Part of a small language model's weights: capped logits.
MLP neurons of a small language model. Each row is named by its layer, matrix (gate and up: input weights) and neuron, and shows model dimensions 192-287. Each number is 128 + 24 x the weight over its row's rms, rounded and kept within 0 to 255. A neuron's up and down rows have the sign that makes its largest values positive.
Before each neuron's rows, "fires in" lists the words (lower case) most often at its 100 highest values on Wikipedia text that the model never trained on.

fires in: "that", "which", "who"
L7.gate254 [134 150 128 129 124 148 105 111 109 157 115  94 117 158  91 143 152 116 154 126 108 120 114 136 194 132 132 139 127 137 146  99 132  98 170 125 133 115 124 106 135  86 114  72 174 110 147 126 157 131 166 124 133  97 108 125 147 132 116 152  92 120  91 126  76 193 143 115 136 140  68 145 134 105 164 114 130 130 136 130 142 117 107 131 118 150 129 110 111 147 127 135  99 161 100 114]
L7.up254 [102 157 101 104  92 117 118 109  86 153 134 165 135 134 103  86 134 135 147 191 132  99 114 166 122 121 163 187 134 121  95 154 131 139 114 130  84 101 104  99 124 101 146 125 148 165 126 156 161 150 194 163 132 115 164 125 142  92 107 157 167  96 132 105 135 133  83 129 146 128 108 145 138 115 171  88 137 151  87 116  72 116 163 107 145 137 151 124 122  99 155  99  77 125 106 113]

fires in: "to", "not"
L3.gate225 [133 102 104 132 158 108 112 154  97  80 134  87 124 110 131 156 132 131 121 107 164 155 137 171 131 137  79 165 122 129 160 157 119  64 148 115 138  97  99 152 123 163 106 122 132 121 128 112 129 154 119 129 102 129 123 124 113 116  80 100 135 179 114  86 183 171 126 108 147 147 139  95 151 146 129  99 129 133 103 125  89 133 148 139 132 109 107 114 134 145 116 128  80 129 149 132]
L3.up225 [ 89 109 128  86 143 138 130  96  76 157 125  80 145 162 144 105 171 150 117 133 174 137 109 147 106 143 176 116 119 148 130 150  96  80 121 113 109 127 170 107 150 100  91 119 131 176 170 115 117 166 144 150 109 135 153 144 120 115  92 158 150 108 108 163 110 123  84 113 119  99 116 128 105 106 111 120 126  96 139 130  86 125 131 118  91 125 140 137 116 145  86 122 157  97 122 112]

fires in: "to", "of", "with", "by", "among", "under"
L7.gate1234 [146 165 134 134 106 140  79 144 149 103 115 117 118 128 136 144 176 150 140 109 109 134 139  88 131  97 109 174  90 147 156 126 138 116 122 113 139 124 116 140 125 156 131 121 163 106  95 128 181 121 106 123 103 127 115 171 162 147  84 148 165 162  94 184 145 132 154 153 128 152 101 134  97 125 136 151 127 109 131 148 114 122 111 146 124 107 127 104  85 144 130  98 153  99 145 151]
L7.up1234 [116 153 166 125  95 127 137 132 149 150 138 137  67 141 135 141 164 111 115 111 127 170 120  76 135 135 103  86 127 107 110 140 113 157 106 148 119 132 155 131 101 151 109 137 144 145 121 132  92 109 123 146 117  91 138 162  99 151 183 153 106 149 153 131 119 123 136 157 124 116 113 122 162 132 139 125 205 164 123 115 116 125 143 137 113 114 151 139 189 127 146 145 158 131 142 145]

fires in: "suzuki", "1996", "fukunaga", "1991", "1999"
L7.gate1026 [153 130 157 124 134 142 115 160 125 113 108 154 142 152 136 136 145 112  82 119 121 182 155 128 119 112 118  78 133 144 113 153 104 117 122 116 119 107 157 154  89 101 111 140 141 134 135 114  77  97 100 111 111 155 124 134 144 132 155 120 130 130 149  94 111  98  87 126 135 146 127 121 129 134 166 107 119 115 122  97 139 112 133 110 173 144  60 153 108 159 121 108  96 107 124 145]
L7.up1026 [142 105 161 100 160 153 155 137 144 120 105 106 165 151 177 103 124 127 106 143 116 156 136 164 104 133 110 136 140 140 162 133 155 107 136 160 155 115 136 120 129 134 129 103 167 133 119 127 154 138 132 117 112 114 152 152  95  97 124 113 126 169 104 112 146 121 153  99  86 130 126 139  87 117 109 119  84 128 157  85  94 129 122 157 156 124 140 163 148 124 108 155 162  88 175 131]

fires in: "de", "derosa", "delegates"
L3.gate1175 [162 127 106 169 167 137 141 130 111 154 109  80 161 129 136 136 148 130 122 130 135 119 132 147  98 152 119 130 121 154 120 121  78 164 137 156 149 108 104 132 126  63 158 126 136 139 162  86 155 126 162 123  61 109 135 146 113  93 141 147 118 151 175 136 144 149 100 153 176 163 139 121 122 134 162 123 153 140 158 168 162 159 160 138 130 135 136 113 151 147 153 140 127 162  94 142]
L3.up1175 [105 161 192 158 122 155 116  66 137 131 127 163 139  84 131 107 135 131 149 147 134 146 172 116 162 129 147 153 126  87 127 110 130 123 132 140 112 138 139 126 121 122 117  91 121  72 136 136 127 119 119 103 124 126 165 144 129 138 185 155 136 125 174  99 123 139 143 117 175 120 130 107 148 129 114 134 143  96 115 106 141 161 174 122 187 119 119 136 137 120 135 135 147 153 160 156]

fires in: "de", "derosa", "delegates"
L3.gate567 [127 130 108 142 160 115 106 145 121 164 115  89 132 102 145 130 120 157 127 100 109 107 143 138 147 109 120 130 120 144 128  88  90 100 133 134 124 115 137 125 149 126 146 127  99 113 135 108 108 145 131 100 180 121 141 154 104 130 152 101 150 146 118 110 156 145  87 145 141 169 110 131 146 131 161 109 141 180  80 130 172  93  79 142 178 130 131 101 173  84 103 122 141 130 114 132]
L3.up567 [156 142 123 119  99 146 119 109 153 120 151 124 130 137 170 125  81 117  96 116  91 141 171 116 114 146 124 160 127 123 136  93 153 156  99 131  93 118  92 108 100 149 144 122 114 160 130 152 139 141 151 111 103 151 112 136 121  75 122 133 111 170 117  78 129 117 115 136 141 103 139 126 161 116 119 106 138 122 157 125 133 135 178  86 115 136 100  99 119  86 150 158 107 144 115 159]

fires in: "american", "japanese", "japan"
L3.gate1048 [134 165  97 129 116 125  59 119 138 143  67  98 128 123 155 171 130 133 180 113 165 113 130 132 116 108 142 125 117 132  83 166  99 181 110 139 111 133 117 127 133  94 140 112 123 126 108 117 126 111 115 142 105 115 156 124 136 128 129 123 144 125 140 132 109 144 135 112 155 121 142 120  89 163 184 111 100 139 122 107  98 148 164 184 134 144 163 157 155 136  88 154 138 113 115 113]
L3.up1048 [147 150  94 106 102 170 112 127 174 164 138  73 116 122  96 117 122 149 124 128 128 143 108 119 170  94 129 135 150 159 159 121 100 162 139 106 111 155 155 136  90 130 119  99 122 139 145 103 133  89 146  95 119 138 120  98 100  99 155 124 106 107 125 161  97 137 143  85 131  95 121 114 106 123 172 129 164 110 113 159 149 137 137  90 151 128 120 113 141 109 124  80 123  86 108 173]

fires in: "no", "edgar", "yes", "joe", "ed"
L3.gate764 [140 104 117 119 140 151 170 157 165 124 103  80 116 127 161 106 140  98 121 118 122  78 163 153  91 115 102 120 140 132 133 109 102 140 131  95 120 153 145 126 151  75 161 129 110 133 162 127 124 137 122 122 136 145 160  99 161 101 131 140 143 149 106 131  79 121  79 131  94 124  85 136 105  86 143  91 133 116 110 167 132 146 118 160 136 135 139 120 149 152 127  99 111 180 123 114]
L3.up764 [180 159 147 124 140 111 121 111 155  97  96 133 133 143 126 122 147 101 116 143 124 117 133 142  88 129  85 133 152 102 119 130 137 137 156 165 124 110 148 148 138 116 150 143 119  93 157 126 105 183 111  95 122 134 138 140 155  95 115 140 161 135  91 104  87 155 125  94 106 102 150 130 137 133 159  98 162 154 126 142 135 170 128 112 109 104 154  96 171 153 117 128 123 140 115 157]

fires in: "that", "which"
L3.gate285 [144 147 100 109 125 128 114 169 168 111 166 154 153 118 145 120 150 115 136 131 146 152  99 165 170 120 189 141 180 122  83 104 116 120 135 108 134 122  90 128 197 126 127 196 135 122 142 147 139 129 134  98 123 113 157 142 140 105  67 119 129 112 138 112 110 157 119  94 156 140 109 112 106 130 137 117 138 130 134 141 126 117 125 167 145 137 168 129 147  86 102 128 160 147 108 125]
L3.up285 [150 145 114 127 133 155 148 191 106 123 152  99 156 102 121 139 109 146 185 142 166 153 104 139 167 125 126 101  92 105 132 142 145 160 130  88 113  83  96 122 161 112 157 115 110  96 121 104 128 122 151 177 124 101 143 141 176 116 121 110 118 160 115 109 122 188 143  98 180 102 119 132 153 153 158 141 128 145 122 112 107 111  95 117 132 123 129 140 160 115 107 128 160 167 121 107]

fires in: "since", "because", "until", "that", "died", "when"
L7.gate715 [120 145  90 139 140 116 147 157 149 126 133 133 122 146 143 174 185 134 115 159 148 152 143 128 124 137 138 142 136  99 121 159 120 127 119 168 102 137 119 146 109 140 136 113 115 146 153 113  82 127 145 108 134 128  98 156  95 136 163 172 124 123 150  81 124 105 156 115  95 102 100 136 141 120 121 103 152 167  78 129 129 132 100 141 118  84 131 148 142 114 117 116 122 165 137 129]
L7.up715 [120 154 167  94 104 146  74 101 144 126 122 134  88  91 140 120 143 175 170 159 118 201 132 107  93 153 106 101  91 145 145 190 136 154 113 132 123 178 180 143 141 114 167 137 125 155 131 101 107  78 136 107 170 158 109 135  93 124 147 146 135 129 101 165 158 155  90 135 105 116 115  74 126 122 126 175 134 129 189 138 117 134 136 116 111 135 138 128 125 133 111 152 145  89 153 160]

fires in: "of", "c", "afb"
L3.gate1160 [115 156 141 136 171 137 126 129 103 168 128  51 117 120 102 117 141  95 150 143 117 156  94 169 122  87  96  94 145 115 113 136 139 141 103 108 172 154 154 118 105 126 140 128 155 132 116 154 125 115 169 151 124 171 185 113 105  84  98 148 135 124 121 121 129 152 135 128 130 173 106 116 107  86 146  86 161 130 157 182 138 143 149 160 101 137 144 127 129 125 151 192 145 111  73 128]
L3.up1160 [146 126 136 126 162 130 170 117 125 119 127 113 137 130 154  86 137 115 162 126 153 137 121 105 142 135 166 137 155  85 131 106  98 123  96 153 119 103 129 130  95 151 169 143 150 162 142 114 129 136 182 106  94 118 130 153 121 152 164 137 120 109 144  96 132 112 104  73 120  86 104 121 124 118 133 111  94 136 103 177 116 166 107 140 158 172 149 150  86 102 116 100  97 145 103 112]

fires in: "that", "of", "when", "although", "while", "because"
L7.gate968 [105 155  87 144 137 139 147 134 116 139 149 155 103  98 118  87 200 147 119 175  95 133 148 122 177 156 111 167 163 128 120 118 163 104 128 115 126 123  95 161 107 104 120 126 115 101 139 116 105 129  96 125 167 130 105 160 118 128 124  91 183 123 140 124 197 151 128 132 162 122 146 135 148 105 125 130 115 113  93 179 123 107 116 138 115 141 202 108 132 143 151 118 133 124 157 169]
L7.up968 [144 135 119 127 114 116 116  93 162  97 111 123 144 127 134 170 177 126 138 145 103 109 129 113 152  94 104 105 104 118 120 120 130 140 133 110  99 160 120 145 114 134 107 112 166 149 101 153  82 131 102 111 109  77 155 133  95 166 161 124 118 118 112 155  88  88 135 186 112 113 136 108  82 136 156 165 119 133 151 152 125 119 140 129  75 118 151 146 160 149 125 115 113 122  77 125]

fires in: "under", "of", "around", "over", "to"
L3.gate296 [128 102 126 146 132 111 112  88 130 104 127 148 143 132 176 137 157 143 126 146 111 136 185 144  83 105 136 122 156  94 119 119 111 143 143 100 158 150 127 129 119 132 150 157  83 149 106 133 107 148 164  65 128 154 154 135 150 144 121 124 106 132 137 157 119 110 146 139 103 129 166 145 112  95 144 133 119 116 122 121 120 158 134 154 154 151 130 121 139  66 128 148 110 127 133 135]
L3.up296 [122 181 134 132  98 109 102 118 140 124  96 170 142 132 108 130  65 124 133 130 132 107 123 142 156 101 131 120 119 135 115 110 109 145 137 115 152 128  68 148 138 138 144 113 153 125 108 121 128 139 138 131 129  98 148  96 138 113 123  80 103 134 135 153 159 172 151 179 117 101 148 116 117 109 100 173 114 139 136 137 119 129 115 178 115  92 106 149 113 139 124 118 175 104 148 125]

fires in: "to", "would", "as", "it"
L3.gate228 [124 138 134  71 116 115 153 105  66 140 106  96 157 128 112 129 125 103 157 129 178 167 165 145 151 124  99 122 100  90 155 136 129 147 126 128 150 125 129  98 136 160 109 149 153 165 147 124 153 134 154 147  89  87 152 134 121 126 149 130 170 150 130 115 133 115 130 128 139 150 129 118 148 156  92 128 109 114 153 115 153 155 118 113 112 136  90 108 125 107 118 118 127 181 104  83]
L3.up228 [112 105 123 120 149 116  87 101 140 126 150 144  95 169 144 144 117 170 117 161 135  98 106 105 113 146 123 154 112 117 127  98  87 121  90 178 131 112 138 167 128 155 122 124 118 145 146 143 138 133 134 163 103 115 121 122 120 162  90  92 140 100 127 123 115 136 108 148 168 125 118 131 141  97 118 141 168  97 113 158  83 120 121 112 100 137 166 176 145 113 126 125  94 132 135 156]

fires in: "in", "of"
L7.gate1512 [123 152 128 125 118 139 167 171 174 140 102 133 146 165 144 147 142  94 109  47 127 146 108 127 160 133 156 117 119 132 165 138 126  70 133  96 125 133 120 164  93 153  95 152 137 161 156 150 151 156 136 124 101 159 125 134 159 111  92  92 146 119 159 167 129  87 145 118 121  90 102 149 115 102 130 123 173 109 106 114 146 112 108 123 145 157 127  89 140  99 151  68 135 113 150 142]
L7.up1512 [ 95 169 117 118 128 127 122 143 147 117 179 112 120 156 104 131 157 121 100 158 166 139 136 102 129 122 140 108 114 169 128  70 126 104 153 108 132  84 139 156 119  98 154 113 105 119 149 132  83 105 100 123 114 162 111 133 132 114 126 123 160 105 131 152 181 144 133 109  93 118 190 120 130 124 147  99 164  89  83 104 122 143  51 127 114 129 168 116 141 105 121 128 131 101 111 131]

fires in: "11", "located", "17", "killed", "12", "14"
L3.gate1056 [146 141 136 142 194 151 148 148 134 129 161 153 109 117 106 137 167 116 122  88 114 153 156 145 114 167 145 168 162 132  98 124 123 147 148 102 106 157 107 106  95  87 122 140 102 165 104 100 130 167 124 145 111 128 107 119  75 149 112  96 120 121 127  96  98  87 125 129 113 159 151 152 110 133 152 103 128  99 118 138 134 142 127 102 177 159 155 129 138  74 128 110 112 110 115 142]
L3.up1056 [120 154 134 105 134 130 155 135 147 110 128 122 120  98 124 129 123 152 154 104 130  76 159 137 102 153 137 147  99 116 134 106 121 117 121 116 149 128 171  67  94 132 142 142  85 158 135 114  88 135 113 118 160 115 146  99 161 150 158 158 177 134 111  93  99 135 131 127 135 145 121 113 165 162 110 110  95 110 156  91 124 146 145 138 155 156 143 117  78  98  99 109 134 106 182 126]

fires in: "with", "when", "where", "people", "shri"
L3.gate368 [ 90 160  76 134 107 150 155 118 157 148 170 158  66 123 156 125 117 126 111 108 135 147 111  99 155 134 129 133 160 159 108 110  84 157  86 137 100  94 113  87 141 107  98 154  93 121 153 148 128 155 121  98  92 131 119 127 107 132 102 110 163 131 108 140 144 112 132 122 151 133 103 110 136 166 123 101 114 156 130 114 123 123 138 176 123 107 175 125 102 129  78 132 162 159  90 111]
L3.up368 [145 142 151 184 105 141 169 178 100  95 131 126 127 166 134 117 123 108 141 155  86 137 139 106 146 169  94 163 121 153 110 104 131 105  95 107 107 141 132 100 120 105 120 156 169 108 126 127 102 104 115 123 125 157  97 100 112 118 122  82 109 142 115  93 107 106 131 115 189 117 128 147 198 118 135 100 136 146 144 123 121 104 117 155 145 123 137 131 162 150 135 117  99 152 140 151]

fires in: "born", "of", "written", "n", "early", "upload"
L7.gate1263 [119 122 153  71 139 129 160 160  88 134 139 122 146  87 114 103  98 111 166 129 146 156 136 115  96 115  92  98  87 131 153 144 146 120 174 119 133 133 152 121  88 146 122 158 102  96 145 136 134  88 127 101 112 141 186  90 105 113 108  98 159 101 154 143 140 139 133 119 117 110 105 167 101 117 111 128 123 172 143 146 143 118 147 129 152 145 109 148 131  82 142 113 163 139 120 105]
L7.up1263 [113 111 149 159  72 121 164 173 123  96 143 138  87 186  92 120 118 111 117 112 146 145 118 115 106 165 119 151 170 112 125  89 171 143 103 141 154 157 133 110 151 139 132 127 121 137 150 139  96 189  99 139 154 163  96 136  95 101 122 134 117 121 114  90 129 139 128 139 156 123 142 192 134 116 105 111 146  90 190 130 101 129 127 129 131 146 103 154 151 126 118 128 147 155 201 100]

fires in: "of", "in"
L3.gate142 [160 123  83 150 127 132 150  89 125 133 108 154 115 105  77 122 113 138 164 142 138 156 132 113  83 109 129 117  73  86 122 130 130 101 158 115 127 165 105 134 145  67 167 139 156 142  93 145 123  98 136 139 152 127 120 131 136  99 115 141 106 140 129 131 137  68 171  99 120 152 158 133 124  93 154 135 167 121 124 147 150 150 129 125  88  94 120 121  89 125 134 102 168 116 104 100]
L3.up142 [154 165 128 137 117  98 180 104 133 125 149  88 115 124 138 124 129 163 144 115 143 132 158 165 139 113 126 136 148 124  97 124 121 124  87 130 138 114  98 141 172 132 133 130 120 134 125 100 121 133 118 124 148 156  92 136 118 114 108  95 143 143 117 155 155 117 140 109 123 141 145 141 116  94 141 180 141 116 125 120 122 131 186 113 132 143 137 117 137  86 120 137  94 142  97 206]

fires in: "10", "11", "13", "100", "12"
L3.gate110 [141 155 102 151 186  79 137 100 111 149 149 134 153 152 161 152 151 165 122 121  99 100 115  87 120 124 131 133 142 102 131 109 150 156 132  92  73 128 132 179  86 114 142 140  93 143 154  91 124 168 133 157 149 153 137 117  84 146 128  86 150 132  98 145 152 141 114  73 111 118 112 149 109 110 162 141 141 116 121 127 111 138 115 127 145 117 132 126 136 112 133 124 110 140 109 143]
L3.up110 [168  95  96 153 151 122 124 110 118 133 152 144 148 124 179 178 124 138 111 141 109 108 119 118 126 158 138 119 141 182 131 124 121 136 172 115 151 111 120 119 110 171 140 162 140  93  99 124  83 120 150 144 121 130  96 195 134 158 164 151 126 111  96  86 121 107 169 166 113  88 131 171 118 102 178  85 142 119 169 135 123  85 111  93 124 162 134 167 114 114 147 152 136 186 111 126]

fires in: "that", "described"
L7.gate244 [155 150  82 155 126 118 101 113 125 115  97 187 118 130 130 111 150 143 134 115 105 155 113 123 145 143 152 129 140  98 134 120 116 121 110 111 159 134  94 139 130 158 121 126 114 110 126 181 129 123 157 147 102 100 161 118 138 148 103  94 142  90  74 139 103 135 115 119 157 124 150 117 110 125 131 154 129  95 102 151 136 159 123 179 114 135 102 145 103 134 113 154 107 104  98 156]
L7.up244 [110 135 110 157 136 108 135 153 153  72 127 115  90 130 107 104 124 107 129 126 136 132 151  90 164 125 150  55  99 168 155 118 145 116 124 186 137 168  77 118 149 143 137 142  86 126 127 110 113 113 110 127 140 112 141 171 116 136 122 142 102  93 120 112 112 115 125  83 154  58 141  85 115 143 130 107  86 117 136 104 133  84 148 130 101 110 177 173 146 166 131 124 113 123 113 164]

fires in: "who", "make", "canadian", "would"
L3.gate442 [118 125 118 164  84 146 110 139 150  99 164 120 142 111 161 153 109 116 133 116  96 110 143 143  85 119 140 124 124 107  87 156 115 105 149 123 157 128 104 118  98  67 131 134 156 134 146 119 137 105 140 148  92 119 142 101 152 111 114 113 171 173 111 157 130 167 150 139 114 135 130  98 126 137 134 154 149 102  78 122 150 106  95 105 122  99 142 129  67 117 107  90 103 145 136 106]
L3.up442 [142 133 106 167 118 154 117 141 157 123 149  98  94 125 105 107  91 149 138 125  87 100 166 134 138 106  82  93 155 129 142 117 117 118 114 149 127 165  95 114 112 141 125  82  94  58 175 151  83  89 161 127  83 163 152 148 129 119 184 103 154 116 145 127 144 161 154 128 118 137 129 112 145 122 153  90 108 101 172  66 112 111 154 106 142 138 137 103 111 121 114 135 132 122 112 136]

fires in: "that", "found", "calls", "calling"
L3.gate1064 [104 130 119 165 137 116 124 131 117 139  97 114 149 101 147 153 128 157 102 104 137 101 156 109 178 119 123 156 139 114 125 128  89  65 139 119 120 120 135 131 143 142 164  99 120 129 185 160 162 139 109 169  84 125 122 109 148 126 120 116 129 118 117 149  96 110 122 159 157 148 127  89 143 121 123 124 135 123  65 130 139 144 167 115 201 150 129 116 120 142  96 169 112 103  93 145]
L3.up1064 [115 128 118 130 153 157  95 144 165 108 102 130 174 116 145 160 137 106  88 180 143 157 110 122 133 122 150 118 137  87 132 100 112 136 138 130 193 114 162 114  98  97 147 117 105 133  93 150 123 153 173 115 103 117 116  90 125  79 152 105 111 112 143 157 121 168 103 195 150 135 124 134 112 168 162 149 114 110  73 126 123 103 134  96 171 111 119 127 144  85 107 135 127 146 114 124]

fires in: "for", "in", "with", "of", "over"
L7.gate242 [111 160 133 122 121 116 103 127 126 127  97  84 133 116 103  88 142 121 145 133 180 119 146 149 141 118 103 110 195  96  73 142 151 149 121 159  91 169 108 124  81 130 125  91 145 137 151 177 130 153 147  90 127 130 158 133 138 141 115 181 171 127 106 111 154 149 172 108  99 100  90 117 173 124 120 132 128 101 137 114 119 119  97 111 107 127 131 129  89 102 101 114 139 125 163 145]
L7.up242 [110 151 171 127  95 148 134 116 117  78 126 125  93 106 166 112 135 137 116 130 103 166  92 109 123 121  84 146 117 133 111 113 130 129 120  69  90 136 100 129  88 121  90 127 111 133 128 104 130 145 121 132 133 103 124  78 129 128 165 152 157 116 178 107  86 135 125  80 111 155 112 139 150  99 150 132 175 157 133 131 123 103 160 106  94 131 108  96 119 140 113 143 116 100 127 147]

fires in: "united", "u", "us", "uae", "early"
L6.gate934 [147 165 110  93 111  97 165 172 152 102  97 121 134 124  90 142  69 131 153  94 144 142  81 123 143 112 139 134 117 100 118 104 155 147 120 149 117 112 130 163 145  95 115 129 182  89 124  86 140 150 109 155 110 118 132 129 131 106 128  80 140  93  96 129 133 134 117  94 157 110 155 127 122 125  90 123 116 178  96 148 114 153 123 124 122 109 163 133 192 146 117 123 106 166 121 105]
L6.up934 [130 172 133 124  85 107 134 123 121 110 135 157 118 135 116 113 158 152 119 147 116 152 172 149 170 105 152 147 117  96 168 150 147 156 137 155 153 118 134 125 178 145 147 125 126  98 113 108 142 131 121 150 100 161 156 122 119 127 108 121 180 146  92 118 176 117 130 117 153 132 188  85 114 142 190 111 100 102  94 131 152 156 122 105 134 102 150 138 116 121 123  86 144 126 139 147]

fires in: "of", "augustus"
L3.gate250 [ 96  91 133 103 155  84 121 153 149 147 135 146 129 108 163 129 107 155 112 146 131 200 168 112 169  92 139 128 133 105 112  79  75  98 157 148 132 125  76 143 122 122 101 149 100 135 121 142 141 145 148 112 133 109 153 165 132 144 117  94 144 144 107 125 108 112 119 140 117 142 145 104 162 115 106 115 151 130 115 163 137 112 140 162 141 161 122 151 115  95 113 103 155 137 143 134]
L3.up250 [100 132 153 154 166  86 118 163 106 135 123 140 100 137 138 102 120 164 123 114 119  99 150 136 158 156 131  80 136 133 108 114 129  98 100 153  92 132 168 149  63 102 131 102 104 131 140 149 151 120 125 125 166  72 123 143 120 159  95 111 107  87 143  88 112 127 160  81 121 130  97 133 144 167  93 148 162 138 135 144  84  79 148 160 132 150  97 144  87 101 151 123 128 130 154 173]

fires in: "japan", "suzuki", "japanese", "fukunaga", "jpn"
L3.gate346 [129 143 107 121 148 119 101 131 127  85 134 120 131 176 125 110 165  85 159 106 146 156 123 101 158 145 124 145  90 166 149 147 135  95 130 181 144 116 122 138 136  79 140 156 152 100 136 110 130 120 104  98 117 131 140 126 125 124 161 128 143 117 101 150 112 115 161 148 177  87 125 155  83 130 166 109 119 124 127 151  88 170 126 130 169 143 110 102 139 135 145 118 103 144 149 179]
L3.up346 [142 121  90 134 139 113 106 125 124 101 133 125 179 189 104 125 131 138 156  92 134 126 169 118  98 108 107 117 111 169 130 120 144 117 111 166 155  96 137  95 127 114 113 116 132 114 160 103 105 138 146 105 121 124 133 120 103  99 128 100 140 133 157 172 169 100 166  84 129 123 121 147 165 129 118 126 175 127  75 120 147 137 151 146 110 135 106 108 150 120 116 128 138 168 120 130]

fires in: "of", "on"
L3.gate1058 [ 89  78 150  97 122 126 111 155 150 131 137 151 133 104 127 116 115 143 109 141 132 126 133 146 165 130 144 173 136 101 148 139 120 139 111 150 124 158 106 110  97 158 121 150 111 121 140 159 144 140 107  86 155 147 110 111  98  98 136 104 116 125 153  97 126 101  99 140 122 123 149 105 115 131 117 127 114 121  98 130 118 131 149 141  85  90 161 139 149 119  78 107 138 139 123 105]
L3.up1058 [109 113 194 119 117  90 134 137 165 163 122 136 107 150 123 141 142  92 127 115 159 162 124 152 122 159 145 156 116 121 153 113 174 191 157  96 126 111 112  98 127 129 135 146 135 103 107 130 109 121 104 133 117 142  92 135  69  73 114 103 155 137 112 139 160 168 102 150 147 109 117 128 149 137 131 166 134 142 138  92 137 146 122  92 100 107 113 149 119 130  93  85 140  96 123 126]

fires in: "wilson", "won", "yes", "no", "nominated", "bronze"
L6.gate980 [140 141 114 125 123 157 116 129 120 127 111 165  98  91 105 117 111 123 147 118 106 146 103 174 126 123 162 128 141  85 156 135 123 128 158  96 122 131 148 119 131  82 135 168 105 144 115 179 128 123 112 112 164 105 106 127 139 140 144 134 118 175 148 156 123 132 107  71 120 137 162 161 135 146 128 151  72 177 133 140 143 126 120 148 160 114 109 107 157  92 113 124 101 139  94 101]
L6.up980 [141 144 112 106 139  96 146 142 134 135 124 177 105  71 132 108  99 151 112 139 146 125 115 108 144  91 118  94 129 142 128 137 139 183 108 136 118 126 120 141 106 102 101 156  91 131 179 109  61 146 124 100 111 136 157 161  97 131 144 131 119  91  86  89 105 107 143 149 118 133 131 131 108 195 128 158 143 127 114 126 161 145 136 115 102 124 151 102 138 122 110  75 129 161 130 139]

fires in: "no", "all", "majority", "yes", "allied", "aswathi"
L3.gate763 [134 118 115 142 124 171 148 104 157 108 105 110 100 144 135  82 136  94 157 119 124  91 174 131 135 135 133 109 134 168 138 140 130 111 126 160 122 108 137 131 120 113 132  77 146 149 130 166 133 128 133 153 147 161 125 120 104  91 101  95 138 135 135 129 124 139 143 166  94  87 116 158 129 130 128 148 147 142 105 151  83 157 135 122  93 140 115 135 126 136 111 123  89 131 100  79]
L3.up763 [ 67 142 136 138 161 105 132 113 102 114 133  83 144 151 146 129  90 113 106 115 142  88 147 140 136 159 141 121  89 100  95 111 149 105 166 105 134 154 121 145  93 164 136 108 172 135 121  97 112 163 112 153 131 140 152 146 116 118 144 118 153 106  97 163 132 165  81 142 122 147 171  79  83 147 113 141  99 127  98 107 108 150  91 120 132 103 134 112 158 126 170 102  93 123 140 130]

fires in: "all", "of", "despite", "throughout"
L7.gate169 [119 161 125 111 138 113 120 105 148 164 110 108  88 130 130 136  58 113 178 124 131 111 164 128  98 109 123 120 127  93 133 142 150 108  76 117 141 138 134 134 128 130 165 107 152 156 124 165 128 118 121 145 151 148 148 146  79 105 128  85 131 148 116 143 152 106  96 140  97 108 149 153 140 137  80 153 116 120 160  99 101 131  81  98  95 109 122 185  91 148 121 153 130 134 105 143]
L7.up169 [105 125 121 119 114 117 124  99 127 133 180 140 152 116 110 119 164 133  90 161  77 116 130 105 130 136  99 152 134 113 149 129 143 141  85 161  97 120 144 109 144 120 108 166 127 114 113 118 136 120 158 135 150 143 122 132 123  99 104 126 111 143 133  93 162  88 117 110 115 150  93 139 116 132 141 134 144 142 103 132 176 130 141 113 158  88 136 122  94 147 135 104 128 159 133 116]

fires in: "united", "fukunaga"
L3.gate1476 [115 156 157 164 126 125 140 123 148 121 120 171 129 116 130 161 136 114 128 130 120 140  69 163 127 125 106  99 116 148 143 150 121 142 118 140 152  94 129 139  90 110 144 106 129 126 135 134 161 113 160 134 120 164 118 126 126 134 130 133 142  89  95 118 121  74 141 131 102 171 125 149 116 157 106 106 163 153 140 142 127 142 116 189 126 114 178 121 132 124 144 121 135 133 184 136]
L3.up1476 [130 120 164 108 132 100 111 135 133  90  75 126 152  90 129  95  94 172 104 126 118 150 103 126  96 119 126 140  85 129  87 173  77 136 106 166  91 105 113 160 122 106 144 137 156 138 109 147 135 134  95 121 134 190 120 118 126 135  80 161 106 135 123 122 150 122 129 126 117 167 162  98 152 137 150 144 104 105 128 123 121 120 148 107 134 113 140 133 137 155  86 147 106 120  91 137]